{"norm": "layernorm", "norm_place": "pre", "rope_theta": 10000.0, "qk_norm": false, "tie_word_embeddings": false, "init_std_qkv": 0.016, "decay_fraction": 0.836, "train_tokens": 793300000, "dataset": "wikipedia_en"}
MLP neurons of a small language model. Each row is named by its layer, matrix (down: output weights) and neuron, and shows model dimensions 32-127. Each number is 128 + 24 x the weight over its row's rms, rounded and kept within 0 to 255. Numbers have three digits each.
A block is one neuron, or neurons of one layer that tend to fire together. After each block is what it responds to, as a language model described it from the Wikipedia text at the highest values.

L10.down1422:134172104150086146141169110094132145145156100099126151165134127150142161126169125163100123144150150151155138180154176118141139185156132085141134125125152093177165098136134136114144151160151145148122125126122145175117140132111135151091147142133165155106089118121118136103163149125144153108
L10.down1970:124106153125146132105130119139105123149122104109130121149116130134131196130134108151116121129120144148158165167108127085128091130125124132105140150130142114122163165142114101143128150140152125137138077120122152137131137098135120102142132149121135130173131140099129149127119130119119167141
Responds to: Word-initial F in titles

L10.down196:098175088104166120103121135117122117126115120118100116144123097132142137150104112137098131123153114123160130126143132137114120144109118128143110123129118121140101107111174125168126138114104058109139101104120147139090113083131149127180077102058142137128143141114122133150151160126128119127
L10.down824:085120132142123111159128145161149122130155162119123075123122185164132116168092135123140153159127139166176113100111121140129116105117123156116127149168107147134120131102167145105098120120137106092119114141171149162138105133119099081139156152124134084202132149148159090097151175168107173118
Responds to: Short mid-word fragments

L5.down382:145095116105080150093100101140090102130133089153113088113109137088141094119120141139120149120115076149114126141148153125097166117143094122146109142100125124118157084144128146127109146121139110081131103125122145065143141092080129079171122143161172103126117130163168125126106127125108161093
L5.down479:109118115118101127112128126185152157165146109132100096100143117154124135136152168088123148113133172166139106149099119137151088105129150124151138155153112081124121139147138127106112137128113152161155109137131091144108124148135152062133128120139146119153138162109141082137146126130131095136
L5.down587:140141107112127120123147151087118173149137122111151153119161101133138115120129128157183087108083109158118164050174142148127160116097080120127139149128124138137118147093176093149119137140146112158121133138112124128152139144128143133146116159132105095107107133106146117135112126126105096108
L5.down1964:133142135096160119112137133133128152095074161108139137105101140154123106106156153151170121118108155123116099138105113136130103114130130133168096128172098092100146168126150139097162139123132121110112126109184114165109151124098133137115131125097120157146137107148150153133126128115115151136
Responds to: Proper-noun second pieces

L6.down15:186132087130115129115146161118143152120171161122137156132121190130139153121108128163125121105166154152156103044132168149160155097182123145158121136107107104148134057130128136143146083129116115147111131126123137106117117133110135132141136111108104135155153124108107111147103149100150159172
L6.down16:128157143100120129130114074101182100159096117110102162160120114128122125166120147116125138140127109172099144098109159133130153129117142113135139143106135121162151110138112164135071097168125118144132126139109130140137140139115133167151094123142133114166145119111132144152110155140103091134
L6.down258:105078172124110125082124115134152166116142134148124116145080136119140107121105139136120148146155141124127129172129151152104120151137134159122130149091099125152101144169119144174139116118117122060156097127095159139197149132137117102138102095112142130162125104122132144108130128106137113147
L6.down481:166180125125131101145140114122147124110094154133092147085148154131146118101131129127123105137090158125105131093139091092080112133138111119133138097132161094120123141138118104113133130133139108142125134134095143099093101103161189118152137110100145092103117144152062144119141106116104099111
L6.down1124:116160146085138122175131119128135123096162129140117130146149108129163126107116152129122111121132103087153109156130111105150119158124136126148170137129113149114141118166088153105138094103101112151149115150139125150163091088161145124183184105134120162147136163164133115136153139098128150156
L6.down1175:149099096163102109115126124114118093144111139173109104091092145136182105149142109139166129148122101136141156150140133162131093081115154139054136123125139169166080083108098149133101110127139159114115134139133131143150148089144166092118132097165137130108157126103125118122131156117170144105
L6.down1511:139154101119155141182090149114100101132111091121165124171136098159127151134144130103121168123158144130111132153114120138094095145180128130158126153102129120110128103137162133123105124144149141148121100077142091144107164168113133078133139132118151114136114131119122147091119110169111175103
L6.down1572:139137078165134143168109151137155094120152114130093112117124114148096112116185104149145109130136126118117131140127104148086100120108165109149102100110075119105162093105118152152134146126134119151193141156097138133176091116122147111138143101100126122111116162120158156129125129140148130151
Responds to: Second piece after initial

L6.down228:164179148114165101083149146130158154171111093141175087122128151147152132137133188139134119126136130111083124116131159145155139118142157158131117128129144124117147130082129155111145125142133134149130136140142098102158096114159130098113145142109124138130129130136143175119100141133134124110
L6.down296:144105116153144117148116137088104136122126125101152112126175109077145144111143109148122121124135144121164125090125148151155077157158169135156146125130116117132112142112152161147154135123131135110106102090143142078143078154090105113127131143149128134117116129140162132132110154157074166128
L6.down756:145199175102147139133139158105082110129135173124137127137156077105117156146094082084110125110173136111086097123147117131120097125160095151110116105135093136112120143117116088087119121169140095150129099115113152111123115095158105116095112112131151162115112149113121120169146116110119159129
L6.down870:106114092144138115158121176089094135125106103115114131096141133142103127105130126144112140171156142086082117101118130141124149127146111116144135114085124087136113103100101144135101112139101123114148149095126163077124077135108090159144141114122159166075077125159139180182086151148123172124
L6.down1146:118167067127149123123156107108141136141138082123124100105172117139116138153123089136114119090148142117135154132153143081169170160123094124103143161118138081129135128165122139170081102127171123150118145149110152120151109127106114134124121121129132118112166121138118092137119167110113115154
L6.down1504:122125163102119124083116097142130126119125118102087100149132083136168138148115081160121142086081134112103140133130126142161121140154125157128142125135160146093110155140168101107119102122125125126172077132096103117146139115142113123181111118161156156109128083094106101129112140124114157121
L6.down1737:099134088113115166167086139089128150081110128145110149139152160132149132160130092141110121134147092031103143099128109153148144137178131124130135114089128115116105135132135133122148124160142155125108137074120146098111094122115157127079105117198125149106148076109146153159121121098116136143
L6.down1871:153114129119116134120139152126112152129095139096133126135130143152105144154134119144108128121146116106111144095138139141102136110082147139151153111127114153175135161116139086131181135110196057119113138136142128143099125151143108109074107120150144105130119091143117165139111136180137135158
Responds to: Quantity and portion nouns

L10.down380:147175152119142109147148106087134131113102146126113127128107167131139153161136161129157134085135105096140126126123082125147108123112155150119135153096122140128156101153171134140186136155110158078150124152141142118171139104146127117118100134153124145132118106134107138131121151078139074146
L10.down865:130155127164059107156150102127134100100154155109053158147087148118099125139123123098120122163133121126132097077127130127129116135086127123133156144077115100141155130139108125132097156158120165117144088131122121106151112140137118173131106105102121116159121104155103148129109146108111075132
Responds to: Inside multiword names

L5.down62:094156132153078123155122137116112113127150128114143124147121159091155140111131135093097135115123166162139123184134117109095137135135185142151140095094112179158112116132137114147142138137124133148143141145135149102115122147169130124129079126151147144129159150139147178144080148109133135146
L5.down461:065182127121103113160145133111114173170138133117146136130150102107115138143116122106125114141126145068082122139120103099143094189166142115153147125056134125122121153127129111155095115140094143116135105153137178142096135148123125072177132106131109179186138117129136157130156110141083118144
L5.down573:120160106151081111123153134157129156124168094145131106097118083146118132155091130114150115099137161134093144146142106132147156124158118156128167137130154162132113148146105109130104176098140136127103097103111100125112119109136124127132115110123149159095133110085155179122099075119143129124
L5.down1242:093149106116070127110141095114090161130122124114120185132169115101094139129163087107126146124167151107126111142154126148123119140150168144157131143124171165158139142150125154118142168116126105105139152100144077130072116124115131164113103141116175153135153143119126114149135147138142117134
Responds to: Mid-acronym capital letters

L6.down262:073086123122118071076112136152143118124107119143145131169132101159127110096134141108131138109131088128131117107140112104112129133133147126141095111127114110078087168141116120109136109120085131079115118083161144113117138123094176110111140160147120120137168165162114145103093104103122119081
L6.down315:084143169137080146095078140147061108119116100116113140134158140119176131099139159177105089105135112148121166119088162129156179135113134144112082083135073115108154132124110123084101134161120113145114079120155122118110126106132098143085101153104138170104134091133127114098142187095130149128
L6.down359:109111126092133148142120134155183095141146093137122121113121119130089110163148099158134127111142097110110130115095105145147132123137133088107180079061064099101103097127125127175116147165143191146123141120141136099090132131126105099094113143109147137171124126105148112116158097091155125096
L6.down925:125113135088135118151121128140137174146143159104127096146127119161133126119174114108134113133066108105101104119122108143153148117146161114114087106110121112136118104169088113150134107126159116141147065114123083168121151100171139131075118126071167093135108087115091108121126130125132170182
L6.down1235:119091127094117097159142123147156098122143144126119084118094120094114166169146115165158120132092108093081163127154152085132182130119183099120097089142114121110133112126151135109174138126119135164122124088152143179122096123157113134099095089130123159131149104148094131161125112106127116150
L6.down1478:140144171126121111138096166125134136126134125125125150076142122109149137135146162111116141138109152117154115086117127151153126145126126134142131164150085100127143103124158156096130106093109136097121185148172146115146144156115140153099103119108164171111109139101113143103122131169152168077
L6.down1534:135105107213133149092142142157105105111141107139118115123190099111099097131096156147133108161178079101163138145152131106169115132134118147111143136081126122117138107156116141162136129089138147139109130131121137127102099106145125153091107139123157112112111124093126155124137107090101089105
L6.down1706:143149168170115101081074127132133108114110104146096128110140138138113127091082121163127082129132153116159090099138125077101083136165098124172145144128069104142109141115160156103143101117090142103165120161134114114152112127126150126093127132119137165123124139123109159160125147131154133128
Responds to: Name-introducing function words

L6.down57:153137147099123104125117088147133131122132132086064131134078120113128129129136093128124137145135122146148120102107125174114156097142148170084143117112115131172098139118152145100159194084150119096172105134105138142146125087157156111146130171130120160103130150136101130152150141179135169169
L6.down680:140149127107121105156138078100135159084075202124148104104125157113123163157151138176078121155137150098128171069112179151090115133105115089128153145152115089141128127138102116130125123119153144086146116094148109121155138129127173145152106182168132129081126143116144132122089125095122091091
L6.down947:080075151133137147113131156144147097122136128091148140102089144128147115160125130129162173144146119113120103139151140118100126133111116110113145138108143119146123113177133125104135142076118094123139149176123121141113121103134131141120150131103093140139123156174097123145143123086145145181
L6.down1127:100120130134112146101098145122125124156137091122124130128158134089159104110140125153163131092168171158129080119159148132114091096070121142117106142105154081133142075184116139130139115085116150138094155146157181129118108105113139129122115152142123127150103147131110145108103203131160153139
L6.down1196:081079122178138130112103140136102156099119149099160124144140112150135120116181126137128138146132100176124119099111168131138121101174143141142076119139120084128108124105131100120065114152164146114115155106144108119132143137138113178116173075114113116147151130175168132142114165080113137122
L6.down1615:095157130127187147155170118139126060147159132126116086174101077118111158119123141117137110134119131143153169115140064159135105124110185110128138087115088168161113111119106161101141151136109109156093159131125130085156070139125138150115127112144121137092138151158125153143121126125110127128
L6.down1685:143148118132115161100085132124105126121144131116105179144141147062140127136150149118157095142134118145112177157120125150120137160130131121125077102113120106138135116143161143139107134149130171148178141148147116124110157077118133145134154145171164123114134146178125154100123231111156131131
L6.down1799:097147138119104098180156128141109134124075135108116135123164121116157152136095160116104112121151114156104163118121099151121161148067149135142128135122164137119173152145101137121181132090133123126134142149142113116129136142143118106060150144099134124110145147095073111118099124115136096145
Responds to: Acronym and name endings

L5.down571:134101150092126183155126156116129118120127096121155126139124175118137103163118157126124102136098147133147142096123119089095140127112141114117158103137107118081115158183159141184137162091104115131132155105097099113094149142136079150080142132157120125183127101135133125153107140071130086105
L5.down698:168168142109123144147124110135143139171112136152164134135106107159081135092107109173085118153110115153134100099168078146136117120156101123110118112138086118128100136150115127117127136146114119126096145116137128146105064132150149123141144093168154123129148132119115114117148147173114153119
L5.down1443:160167150144117125134109146142136138138105143142133139176098156113115155152183134139148176097065140134155177135098092125112149122177139143096142122117155130130149153111129154120169090095125099151140097144135099159129113134126163106098103148143175202073131119147129118158081155101129149158
L5.down1833:144101145115149151129139104138145121111118122150078118126113075141127089126127165127101084091138122150145151138140126087104119120138163172159115133113136136117105097163114072143141134121141121158117126119157116151128134129116121122115139123164144142109131136142071112115166139113080127134
Responds to: Hyphen after Arabic al

L5.down124:146112105122123118132085094151120116115148133108123107158119127121145093129143129154142153123123151160103119114044130142136140139088124114151130145130114163128097135148125114097163116122130129147131107112164161109090109120132155134151092187137092124122146099134120169084131147163145155164
L5.down390:101130140084124149154149116086155154142117141098170154120093166140091075125153123132139139148116118103100111094148135134157115080140103112131130113112174096133111117114151159134087153114111198100088142187109109117144169144144106145111147129169133122097074130126129148122105151134158109163
L5.down829:114133137130108106114090163065121102126135153124101106102110090111117143104145110142129156067098135124122123098137125145145136168112137155111130178129090119132141116133117123113157098123137108110152093111135097079141108122130153154137130141145159107136101118207104121131138193100088158082
L5.down1576:114175094159130101146098107143096109106132122095126158114148100140146135181119134129138134156083109113118125081089116100129159104107156121142112122074141104168099156168152082119116112110191164075120138108102161129162124119143150123088103093134131131136135086100091113085123181123112093144
Responds to: Collective quantity nouns